{
  "n_head": 2,
  "n_kv_head": 1,
  "head_dim": 128,
  "vocab_size": 4096,
  "norm_place": "pre",
  "rope_base": 10000.0,
  "rope_fraction": 1.0,
  "parallel_block": false,
  "optimizer": "ademamix",
  "weight_decay": 0.37,
  "warmup_steps": 252,
  "decay_shape": "linear",
  "doc_mask": true,
  "train_tokens": 536500000,
  "dataset": "wikipedia_en"
}
MLP neurons of a small language model. Each row is named by its layer, matrix (down: output weights) and neuron, and shows model dimensions 0-95. Each number is 200 + 40 x the weight over its row's rms, rounded and kept within 0 to 999. A neuron's up and down rows have the sign that makes its largest values positive.
A block is one neuron, or neurons of one layer that tend to fire together. After each block is what it responds to, as a language model described it from the Wikipedia text at the highest values.

L3.down342,147,263,245,220,179,203,225,153,135,223,218,219,198,239,245,172,200,207,174,278,171,248,70,240,215,172,195,190,180,189,147,214,219,230,192,213,260,195,190,238,169,191,102,228,215,170,202,194,214,203,244,204,138,277,205,208,324,199,189,162,73,161,230,253,223,169,184,219,273,191,153,213,236,162,179,210,193,238,126,167,174,220,178,145,233,247,189,180,150,231,189,185,223,261,225,207
L3.down414,190,224,241,203,211,205,236,312,309,158,212,201,230,165,229,216,176,278,191,120,156,147,277,245,202,232,191,177,228,144,224,226,167,218,195,205,175,112,143,189,214,222,223,202,140,232,221,221,190,258,262,211,262,181,151,203,240,276,217,183,168,285,180,219,218,161,193,179,240,194,180,233,193,214,232,227,184,162,150,141,171,232,209,156,217,164,179,178,222,255,215,189,262,219,114,207
L3.down425,249,260,240,214,256,208,244,266,262,237,166,160,224,98,166,214,211,166,230,147,237,196,165,143,130,151,262,219,156,119,145,126,193,161,270,165,227,229,206,159,224,204,235,198,243,201,261,159,213,298,230,185,148,201,205,185,153,197,108,188,170,215,267,223,210,128,223,149,205,237,178,198,159,156,154,274,195,177,187,167,116,238,291,234,166,207,230,239,181,167,179,174,152,189,168,161
L3.down560,272,183,182,169,220,184,282,170,292,207,194,189,278,225,178,197,201,199,205,186,233,197,213,190,191,185,279,198,158,179,171,221,211,211,158,108,188,214,213,201,240,179,143,182,185,244,143,115,218,175,227,153,221,227,218,136,150,156,236,234,213,228,216,182,177,253,160,191,218,248,219,212,229,185,215,209,253,218,126,216,118,172,157,161,221,170,191,244,196,177,233,218,185,225,181,152
Description: Word-final pieces completing verbs, especially go/come forms such as g-one, go-es, went, came, and endings like -ed, -ing, -es.

L7.down610,210,225,191,155,208,154,288,227,169,199,187,154,203,214,145,161,237,209,186,198,151,101,229,220,72,296,154,213,271,158,294,237,216,213,169,179,172,183,151,259,177,208,156,121,186,209,258,196,275,193,238,216,152,217,202,194,246,233,248,226,253,229,208,234,178,168,232,164,135,152,172,213,174,193,143,223,228,310,220,306,128,133,239,270,102,207,151,208,218,180,226,170,240,305,167,165
L7.down625,168,183,176,260,181,225,207,206,168,248,190,120,209,210,241,186,159,163,192,159,226,228,289,176,94,221,220,211,188,225,246,213,244,119,207,206,178,241,150,194,248,205,200,188,159,154,226,167,209,245,199,244,186,199,184,207,134,233,204,233,211,203,154,206,204,219,227,202,193,217,232,241,214,224,162,229,200,126,153,230,213,209,204,187,250,174,263,199,195,220,171,153,238,215,187,167
Description: First word (or its second piece) of a new sentence or clause, often after a period or heading, especially time words like after, while, as of, since.

L7.down470,134,216,150,155,91,202,220,160,191,247,151,141,193,172,273,195,238,221,139,228,205,263,244,198,136,199,218,248,227,198,188,233,221,182,274,239,160,110,236,246,253,219,186,136,133,220,166,217,206,163,230,186,188,174,211,176,149,206,214,150,202,255,247,216,254,202,158,229,211,157,223,210,282,255,171,225,300,122,158,169,128,227,210,195,222,186,260,199,236,169,211,180,245,192,156,224
L7.down658,216,199,185,189,186,116,203,235,270,229,147,233,179,213,182,244,208,193,182,131,280,188,175,278,230,172,283,129,113,271,197,235,177,234,249,177,160,246,147,208,191,261,179,260,203,213,186,167,223,258,183,262,251,210,182,120,108,227,175,183,204,167,221,223,232,217,147,288,179,98,225,203,227,238,179,213,259,174,201,225,261,195,187,222,172,233,219,241,201,229,178,144,177,156,163,174
Description: Fires on the finite main or auxiliary verb right after a subject in narrative prose, such as had, did, made, began, and past -ed endings (regained, failed).

L6.down187,238,173,218,244,170,228,216,219,201,187,217,166,179,180,215,205,219,195,209,200,189,214,243,180,133,223,183,191,148,223,205,202,169,179,216,168,180,251,258,192,217,149,227,231,174,190,120,220,151,165,224,195,189,219,213,182,263,266,201,251,176,252,194,200,245,223,199,223,101,201,204,212,223,166,169,23,209,150,157,220,197,209,201,233,225,191,216,261,187,185,290,115,187,268,253,141
L6.down235,285,193,173,181,231,279,183,256,228,151,177,95,180,267,173,209,216,116,251,199,162,235,207,196,219,177,183,232,170,295,223,200,124,117,211,143,203,165,168,217,235,199,202,155,233,146,320,262,181,239,146,233,224,275,200,244,209,177,158,198,134,211,224,193,259,160,167,199,246,195,212,134,207,141,208,215,165,297,170,145,227,216,262,216,154,188,199,149,167,215,253,264,232,195,216,177
L6.down270,196,199,206,150,201,169,190,170,222,231,249,136,192,154,222,224,104,247,220,146,197,261,172,134,209,231,259,208,246,259,191,141,203,191,157,113,163,213,201,217,206,217,232,187,215,325,238,138,190,162,287,230,242,260,252,194,239,245,178,161,210,148,207,212,219,177,194,220,172,126,186,193,245,127,252,213,201,168,278,206,208,204,173,219,295,196,152,224,244,221,168,187,245,160,224,286
L6.down411,208,192,120,173,251,232,195,240,169,158,184,195,126,224,205,250,283,177,203,206,233,177,167,145,213,168,222,236,124,195,187,162,236,220,240,218,214,155,155,232,214,239,245,188,234,185,207,194,263,217,169,178,104,170,164,146,220,281,133,225,204,207,235,184,204,239,244,211,143,257,222,173,257,191,275,123,199,208,176,183,211,118,205,148,147,108,239,205,239,204,263,244,234,212,150,159
L6.down555,202,258,183,160,166,253,213,266,215,172,185,201,238,195,234,206,176,159,154,265,160,239,71,143,221,176,222,184,195,220,242,184,158,209,269,116,288,232,237,191,212,203,209,172,223,173,290,186,168,201,207,214,170,198,198,135,191,210,246,201,205,119,213,167,229,251,220,180,210,153,174,206,177,197,215,260,171,145,234,146,170,156,186,192,189,189,218,212,240,176,281,215,194,142,235,272
L6.down619,202,248,184,221,169,202,259,210,258,257,135,184,204,218,227,238,208,135,156,219,268,191,251,240,156,250,256,210,198,279,180,182,204,191,193,118,195,226,184,203,183,224,225,288,236,118,165,202,241,205,204,231,229,267,232,206,139,224,179,228,179,131,196,149,227,152,217,182,213,190,214,183,205,270,213,193,191,158,225,240,225,135,216,175,85,193,229,198,149,166,299,195,206,181,141,156
L6.down625,172,153,208,127,222,249,203,240,244,177,203,207,173,143,88,271,223,207,179,115,177,181,299,206,146,179,178,206,180,295,197,241,228,247,148,231,205,145,269,203,213,163,237,213,193,204,234,190,200,196,170,278,192,198,213,230,272,185,201,124,161,262,229,231,249,236,224,131,188,196,189,147,181,210,193,184,237,197,201,253,206,203,138,156,162,244,168,164,201,176,233,208,202,240,238,193
L6.down664,158,216,181,153,191,198,206,280,147,121,161,262,254,209,186,206,237,175,190,212,205,211,201,240,237,130,210,126,181,161,185,180,218,150,236,189,184,137,156,154,182,173,140,261,123,216,131,97,198,230,219,274,203,160,241,251,189,239,252,156,118,253,226,200,291,260,203,221,205,232,155,216,253,232,218,306,191,241,181,129,234,187,158,99,160,220,246,198,162,182,258,185,229,180,258,181
Description: Column-header words in wiki tables right after a pipe, such as Team, Pld, Club, Title. It fires more weakly on mid-word pieces inside headings, lists and prose, such as Cl'ub', E'ty'mology, Back'ground'.

L7.down119,182,158,197,122,230,159,183,218,179,192,213,142,221,222,244,246,222,198,250,209,237,126,264,201,154,165,214,122,242,175,221,236,181,251,212,178,180,159,155,249,249,261,154,175,173,234,196,194,179,212,208,193,179,252,185,239,218,188,77,143,241,265,188,208,237,179,180,206,188,258,243,233,182,227,263,196,174,260,216,324,198,270,244,151,185,176,224,224,283,222,153,214,204,206,198,174
L7.down689,192,165,233,135,161,149,234,194,203,145,146,206,158,194,222,197,197,155,254,132,193,241,77,226,187,196,296,225,249,203,205,261,245,227,229,250,272,285,148,213,177,215,166,264,111,221,197,185,227,203,161,173,141,182,291,164,160,219,179,245,117,218,222,144,187,188,193,172,175,261,246,166,172,181,225,199,170,203,174,130,189,200,217,232,200,223,190,242,129,170,165,183,211,176,218,263
Description: Early or middle pieces of words split into several tokens, especially infobox field labels after "- " (Subf-amily, Rele-ase, Comm-and-ers), plus table pipes and prose (se-asons, Hur-ric-ane).

L6.down31,278,283,157,139,203,255,177,250,204,158,167,163,202,152,241,176,214,203,182,158,124,211,152,211,201,134,200,217,232,237,201,234,227,225,194,187,174,172,207,155,85,161,241,233,243,154,222,268,228,152,172,197,185,269,234,160,163,180,238,208,149,205,202,200,130,300,200,189,195,172,282,167,273,212,227,183,244,141,151,174,136,228,246,246,147,181,189,277,232,216,200,204,253,205,221,252
L6.down292,135,264,232,204,147,226,198,242,199,232,205,167,153,137,164,186,195,183,206,183,269,164,280,183,105,192,210,219,196,165,160,177,200,266,195,254,229,289,245,202,206,254,143,305,128,263,232,179,149,267,198,214,228,178,243,173,140,154,209,236,115,188,247,254,308,169,175,169,168,235,217,240,233,172,187,250,193,215,229,166,244,250,233,175,173,196,144,193,224,207,176,172,267,120,181,222
L6.down365,168,275,175,240,220,193,200,249,262,211,224,221,232,273,198,203,195,193,242,194,199,163,197,240,252,173,128,216,221,144,198,234,203,165,191,172,143,202,223,231,176,132,193,213,189,208,149,228,189,222,174,193,238,184,153,221,284,98,196,178,182,98,197,168,242,265,203,164,176,244,214,261,193,184,164,217,146,199,161,173,227,215,229,201,119,190,153,157,264,128,171,163,215,196,143,259
L6.down403,241,181,177,175,192,209,209,229,146,165,159,239,203,202,160,192,198,308,182,153,213,247,195,235,118,207,264,220,321,199,133,189,200,191,221,186,146,226,205,180,218,270,224,195,233,220,255,195,165,186,172,193,235,216,224,197,91,146,272,228,207,275,263,178,246,171,189,241,232,170,127,213,186,177,260,244,140,180,239,146,230,264,132,218,212,207,214,216,185,207,262,204,156,210,209,128
L6.down405,158,242,206,220,279,192,213,180,118,167,219,204,200,241,226,161,177,186,200,237,210,217,219,142,235,127,139,192,213,164,258,169,199,193,211,188,159,320,151,143,245,224,182,159,199,217,184,224,184,179,131,237,207,253,164,257,196,205,215,196,212,122,198,159,240,244,157,175,195,229,108,161,169,261,276,260,215,220,159,173,215,270,213,238,253,211,151,165,177,225,213,254,161,241,192,187
L6.down410,202,176,160,220,189,297,195,224,182,251,149,186,290,167,166,166,116,164,241,245,194,212,186,197,168,117,193,199,212,162,146,250,197,297,188,210,238,226,224,192,200,142,188,191,260,199,159,125,251,204,182,197,250,210,194,202,193,216,225,200,223,219,210,208,172,130,173,260,213,148,165,191,248,229,201,218,196,245,215,195,236,222,115,196,253,304,216,208,179,205,189,204,180,187,201,171
L6.down576,185,195,153,210,189,235,228,272,208,185,207,185,220,176,197,181,215,205,221,221,139,198,197,275,135,248,226,193,192,179,227,185,184,137,87,183,108,182,249,271,196,237,174,194,159,192,269,189,125,246,178,217,188,184,286,136,192,187,223,178,143,185,194,216,163,231,202,214,84,183,226,214,177,245,202,220,222,243,190,205,144,238,158,232,165,141,225,201,242,179,179,160,124,246,183,239
L6.down603,217,219,236,249,201,189,230,202,252,190,150,172,220,190,173,234,170,188,202,135,238,187,531,176,0,163,228,259,159,180,191,177,130,223,197,168,177,114,210,149,147,196,245,156,165,193,224,201,180,256,191,224,178,183,188,194,205,149,214,217,193,208,216,207,219,178,210,181,225,195,186,211,154,211,203,182,195,178,217,187,201,147,248,170,167,222,140,185,193,184,168,209,212,230,210,153
Description: The space before the second year or number in pairs like "1970s and 1980s" or "2005 to 2007", and endings completing connective adverbs such as "Previous-ly", "Not-ably", "There-fore".

L3.down275,254,217,156,189,139,146,182,235,243,150,142,223,182,136,185,176,170,302,142,278,185,231,288,173,232,205,162,210,151,196,182,259,170,216,256,226,108,170,266,241,217,233,184,239,151,197,176,258,276,158,224,151,211,250,278,268,249,220,231,193,267,197,203,204,195,267,210,231,243,257,211,128,208,236,187,171,305,158,176,160,162,244,181,224,181,146,171,224,217,210,261,151,218,228,135,264
L3.down360,196,246,184,154,251,177,189,158,223,229,225,284,196,101,251,313,205,201,117,230,199,175,206,193,235,231,224,207,237,170,202,241,152,163,214,214,167,112,167,194,196,240,189,239,171,145,210,220,183,193,263,111,200,261,220,119,214,167,166,212,235,258,231,145,226,207,141,210,212,207,204,182,240,189,198,255,215,222,157,228,231,196,191,128,185,199,276,183,132,203,153,196,207,178,168,210
L3.down386,211,259,216,176,201,131,161,234,242,212,170,238,203,225,166,163,245,258,196,181,278,196,168,136,239,129,226,175,182,191,249,265,211,111,180,205,213,175,198,251,191,171,222,222,238,220,229,241,171,134,147,160,260,244,277,109,267,181,191,229,99,176,212,173,199,213,201,225,170,249,154,154,175,156,164,225,171,210,238,117,149,201,193,187,228,165,182,147,227,246,226,130,214,160,223,145
L3.down653,232,194,309,203,226,217,175,226,135,232,125,262,160,163,160,196,189,206,225,210,198,228,242,214,139,182,206,145,201,186,207,194,192,201,191,210,136,122,255,185,213,170,194,224,130,173,264,214,209,294,263,157,199,230,158,158,194,231,147,167,144,173,149,186,174,192,251,254,232,200,203,237,172,164,220,209,180,175,163,144,185,224,236,133,191,168,204,238,249,189,221,140,288,243,153,212
Description: Column separators (" |", ";") in the header row of wiki tables, right after a first header such as Year, Title, Date, Source, Party; sometimes mid-word pieces.

L6.down53,213,229,207,78,234,166,222,171,103,127,150,269,139,205,223,192,193,237,240,224,258,201,171,209,178,209,181,206,181,246,248,166,241,229,222,210,140,181,164,170,204,225,168,239,159,224,261,195,221,203,270,233,198,253,200,174,217,191,145,217,281,208,222,212,123,239,148,202,252,266,204,207,247,186,144,185,170,204,193,246,238,221,168,210,288,204,209,223,198,181,177,203,203,228,177,125
L6.down332,150,215,210,177,207,268,227,195,161,176,192,171,174,175,184,211,152,228,119,247,214,113,243,146,173,204,188,295,159,154,216,116,243,214,272,255,224,204,143,179,232,279,194,294,104,160,243,165,239,234,212,216,161,259,176,186,213,207,238,208,158,189,197,247,233,214,236,169,193,223,203,155,261,171,235,215,186,192,173,211,179,231,204,189,190,144,242,135,165,236,201,214,151,165,138,145
L6.down338,171,193,185,149,137,267,246,241,185,195,185,217,135,192,131,166,160,184,212,251,208,200,176,246,113,211,234,207,204,149,229,88,229,190,187,232,205,179,200,239,207,203,159,164,203,150,185,163,218,178,173,250,238,268,162,188,297,226,216,151,198,236,237,181,311,211,139,162,173,174,244,213,223,179,240,186,210,287,193,253,219,171,228,190,251,152,196,175,185,192,215,156,222,179,219,208
L6.down425,127,202,186,158,203,238,172,155,141,138,209,174,218,144,196,244,140,183,243,228,247,224,380,174,161,184,187,239,246,200,206,181,227,181,166,197,220,186,182,209,131,179,244,182,224,132,176,120,192,233,104,207,221,209,212,199,203,227,179,182,178,103,218,233,208,201,239,175,283,134,220,212,250,251,175,145,167,233,213,169,114,204,124,264,211,160,222,233,170,225,202,203,222,195,189,246
L6.down551,116,200,185,166,179,205,240,117,118,207,228,205,148,243,206,236,237,134,196,143,187,238,190,191,128,175,206,179,149,195,230,192,149,213,197,134,186,269,220,157,161,167,200,249,213,256,215,216,157,187,185,172,178,184,203,129,199,242,169,245,255,265,204,243,218,253,200,132,243,263,238,174,240,167,204,238,112,190,299,172,179,226,125,176,226,208,219,144,143,214,206,241,236,167,219,249
L6.down609,305,173,260,192,153,130,208,137,186,223,128,260,189,161,242,217,221,199,200,196,224,171,168,182,221,202,219,203,185,269,241,193,272,233,143,225,168,246,263,267,176,257,178,218,208,196,233,266,209,51,244,233,176,252,262,207,262,175,292,186,252,231,243,229,189,207,251,234,171,208,257,210,135,206,233,190,237,194,181,225,196,217,188,199,239,215,215,214,132,199,225,123,274,184,136,210
L6.down622,130,269,199,246,210,157,220,213,165,188,224,199,169,139,174,196,151,182,191,197,143,169,107,182,226,150,174,266,253,228,153,122,246,169,199,234,205,235,198,110,185,251,238,197,203,216,205,188,232,112,213,159,200,198,153,227,185,234,228,191,180,169,204,232,292,184,224,197,171,217,238,178,307,239,177,198,192,181,209,170,202,242,226,210,209,104,209,198,220,186,210,176,219,155,167,220
L6.down693,202,181,157,240,199,223,201,187,160,132,184,199,227,213,160,215,274,235,266,192,156,161,187,130,199,135,189,185,187,229,237,197,274,150,170,237,230,295,172,128,228,195,252,205,268,232,228,154,211,247,139,258,150,152,218,183,210,261,227,189,189,231,191,164,209,193,201,251,215,202,235,161,165,158,200,174,160,253,183,185,157,212,208,287,192,202,177,220,183,175,193,202,168,174,228,173
Description: Possessive its or 's referring back to an article's subject before a life-cycle noun, e.g. "since its inception", "the group's first performances", "its closing"; also table pipes and list dashes.

L3.down29,186,193,171,216,104,197,249,187,214,219,227,141,208,191,140,241,261,201,204,218,218,226,292,230,218,180,240,150,215,224,130,208,132,170,261,153,240,180,161,194,209,197,196,244,191,170,168,178,256,222,165,192,155,235,193,279,228,193,190,270,163,186,220,158,180,181,211,217,144,177,221,182,241,151,170,228,272,192,189,262,217,190,194,200,156,197,189,246,183,210,287,186,207,189,213,121
L3.down36,151,268,184,250,202,219,194,265,266,156,161,146,206,246,224,267,121,170,217,219,147,179,142,253,236,299,210,221,147,287,210,205,175,182,266,184,177,158,119,154,166,171,284,203,227,282,147,225,236,280,221,197,208,168,220,202,179,181,247,127,148,227,214,120,205,210,183,177,189,271,187,177,184,254,225,197,224,243,142,275,80,174,221,284,244,204,233,212,208,146,182,288,148,210,222,167
L3.down58,191,193,209,184,165,195,166,174,191,234,157,180,219,176,120,201,204,248,221,223,254,181,393,217,155,184,247,266,193,158,200,225,119,179,184,190,113,194,176,200,99,218,72,189,228,226,224,224,191,227,203,209,137,200,258,220,145,190,239,220,234,165,283,183,286,234,225,154,190,198,170,204,119,232,250,253,268,163,220,237,204,159,200,205,271,218,279,151,173,192,230,170,158,161,153,246
L3.down674,175,215,176,204,163,166,216,214,230,195,290,220,173,278,182,176,243,229,174,305,136,141,330,251,211,180,147,188,188,206,172,261,257,95,280,235,267,234,259,109,191,171,260,199,205,276,219,221,209,160,188,183,218,103,157,220,160,149,214,197,175,199,164,187,216,187,284,215,195,225,255,242,161,168,121,189,214,273,163,149,192,210,223,202,194,188,165,218,193,215,183,210,236,161,214,138
Description: Connectives that open a new clause, often right after a comma, such as that, but, so, though, however, and sentence adverbs ending in -ly like clearly, probably.

L7.down516,253,168,257,195,265,129,165,246,153,185,240,228,247,146,207,195,196,234,151,150,218,207,275,272,76,130,226,206,190,213,238,185,171,213,161,223,210,265,193,233,240,256,179,136,154,147,224,258,181,262,252,157,166,141,135,190,191,169,156,94,273,248,202,168,192,221,146,274,205,149,197,172,85,205,205,241,223,190,230,209,236,210,176,201,136,210,191,252,225,212,188,178,208,262,255,175
L7.down537,168,217,183,154,211,186,205,155,193,163,260,177,167,162,172,236,261,247,226,238,198,225,413,190,126,156,207,174,245,196,164,109,187,162,173,174,216,213,227,177,174,143,141,219,234,161,174,246,241,169,191,158,198,197,200,203,243,270,268,223,205,205,234,152,146,265,120,156,209,246,224,215,221,158,205,263,233,159,207,258,230,202,196,207,230,115,260,179,234,207,207,196,239,193,195,216
Description: Possessives and determiners ('s, his, her, its, the) after prepositions like during, for, under in biographies, before time, work, part; also second halves of years in tables.

L6.down5,156,170,160,282,250,217,228,135,234,207,199,172,118,140,176,166,222,200,184,249,174,251,184,242,128,190,57,196,194,153,189,253,205,244,208,194,248,257,221,273,285,195,102,212,204,181,207,204,201,234,209,254,222,154,151,156,216,187,161,228,191,101,172,245,202,187,262,179,143,253,243,189,195,152,253,191,174,241,132,223,170,293,176,127,192,209,214,172,148,201,250,216,151,221,225,155
L6.down54,202,190,182,258,217,244,141,214,318,232,275,208,110,202,243,229,205,213,167,168,172,178,266,229,150,198,146,235,189,229,217,251,115,241,164,164,187,220,180,150,149,252,245,191,223,147,271,246,151,150,178,182,271,256,230,158,239,164,215,170,133,223,201,163,222,168,204,200,207,207,252,85,242,206,225,211,206,228,179,173,186,222,162,163,189,279,111,177,200,122,265,283,216,205,199,158
L6.down294,151,245,178,237,176,244,165,173,304,144,185,206,221,183,272,173,176,216,200,263,206,193,161,136,205,177,210,218,218,207,194,202,229,161,161,264,142,268,219,243,204,167,163,160,257,238,170,154,162,216,142,214,115,208,235,162,185,176,140,189,185,169,223,229,247,146,158,176,245,164,195,117,179,165,191,247,166,176,234,193,214,227,129,266,200,246,292,172,234,252,206,199,213,232,169,253
L6.down296,249,184,270,195,180,188,220,88,234,231,183,150,268,172,204,161,197,163,195,236,160,216,279,173,109,146,233,173,259,191,184,93,144,251,178,258,254,171,274,160,224,147,210,116,204,157,186,249,179,179,218,169,276,223,193,229,171,211,232,207,205,201,153,203,168,224,211,185,177,189,121,178,231,148,199,126,163,220,262,187,247,200,276,204,257,242,195,180,226,152,247,168,187,157,154,174
L6.down438,215,197,232,180,162,202,172,196,125,139,228,166,177,252,284,178,240,76,207,234,229,163,265,161,164,197,198,204,195,211,111,167,136,225,240,166,159,175,138,223,210,231,247,142,160,215,143,234,165,270,198,229,152,156,240,164,187,221,260,225,239,144,208,208,245,136,128,226,222,174,220,160,158,196,164,183,189,202,224,198,214,164,215,203,175,108,129,144,177,216,254,109,192,235,214,168
L6.down497,221,203,183,176,195,171,206,258,197,156,196,279,162,137,173,183,220,236,171,135,138,157,323,221,183,184,117,112,195,221,206,189,188,152,211,258,216,146,185,194,261,208,212,191,220,182,171,220,128,145,182,272,200,196,208,232,218,142,212,264,210,153,167,233,153,175,159,258,235,174,192,262,138,201,193,176,137,250,238,247,184,155,145,132,170,268,212,168,203,152,268,173,169,174,149,177
L6.down526,235,224,185,169,248,220,214,254,205,182,191,192,178,162,158,165,251,201,220,157,143,235,293,148,190,229,160,215,224,245,169,212,141,156,138,271,233,177,169,217,228,218,198,158,184,209,206,218,234,205,152,203,199,166,164,259,169,126,139,301,188,187,212,186,206,229,260,231,132,182,205,214,284,233,177,271,157,271,142,196,280,118,244,212,273,155,154,209,166,267,191,152,195,216,204,175
L6.down699,234,203,247,178,198,254,235,198,159,244,278,168,282,206,189,182,209,194,163,261,199,137,107,142,188,262,126,180,194,233,142,211,204,127,165,227,189,244,118,181,282,137,147,145,170,189,181,185,173,216,213,287,212,210,190,208,217,139,228,155,221,259,213,219,186,172,165,195,194,190,225,185,137,170,224,92,219,193,222,212,113,210,186,237,153,187,169,158,187,180,274,178,157,203,215,184
Description: Word-piece endings that finish a main verb right after its subject, especially after "I" in quotes or song titles: w-ant, w-ish, b-ought, ent-ered.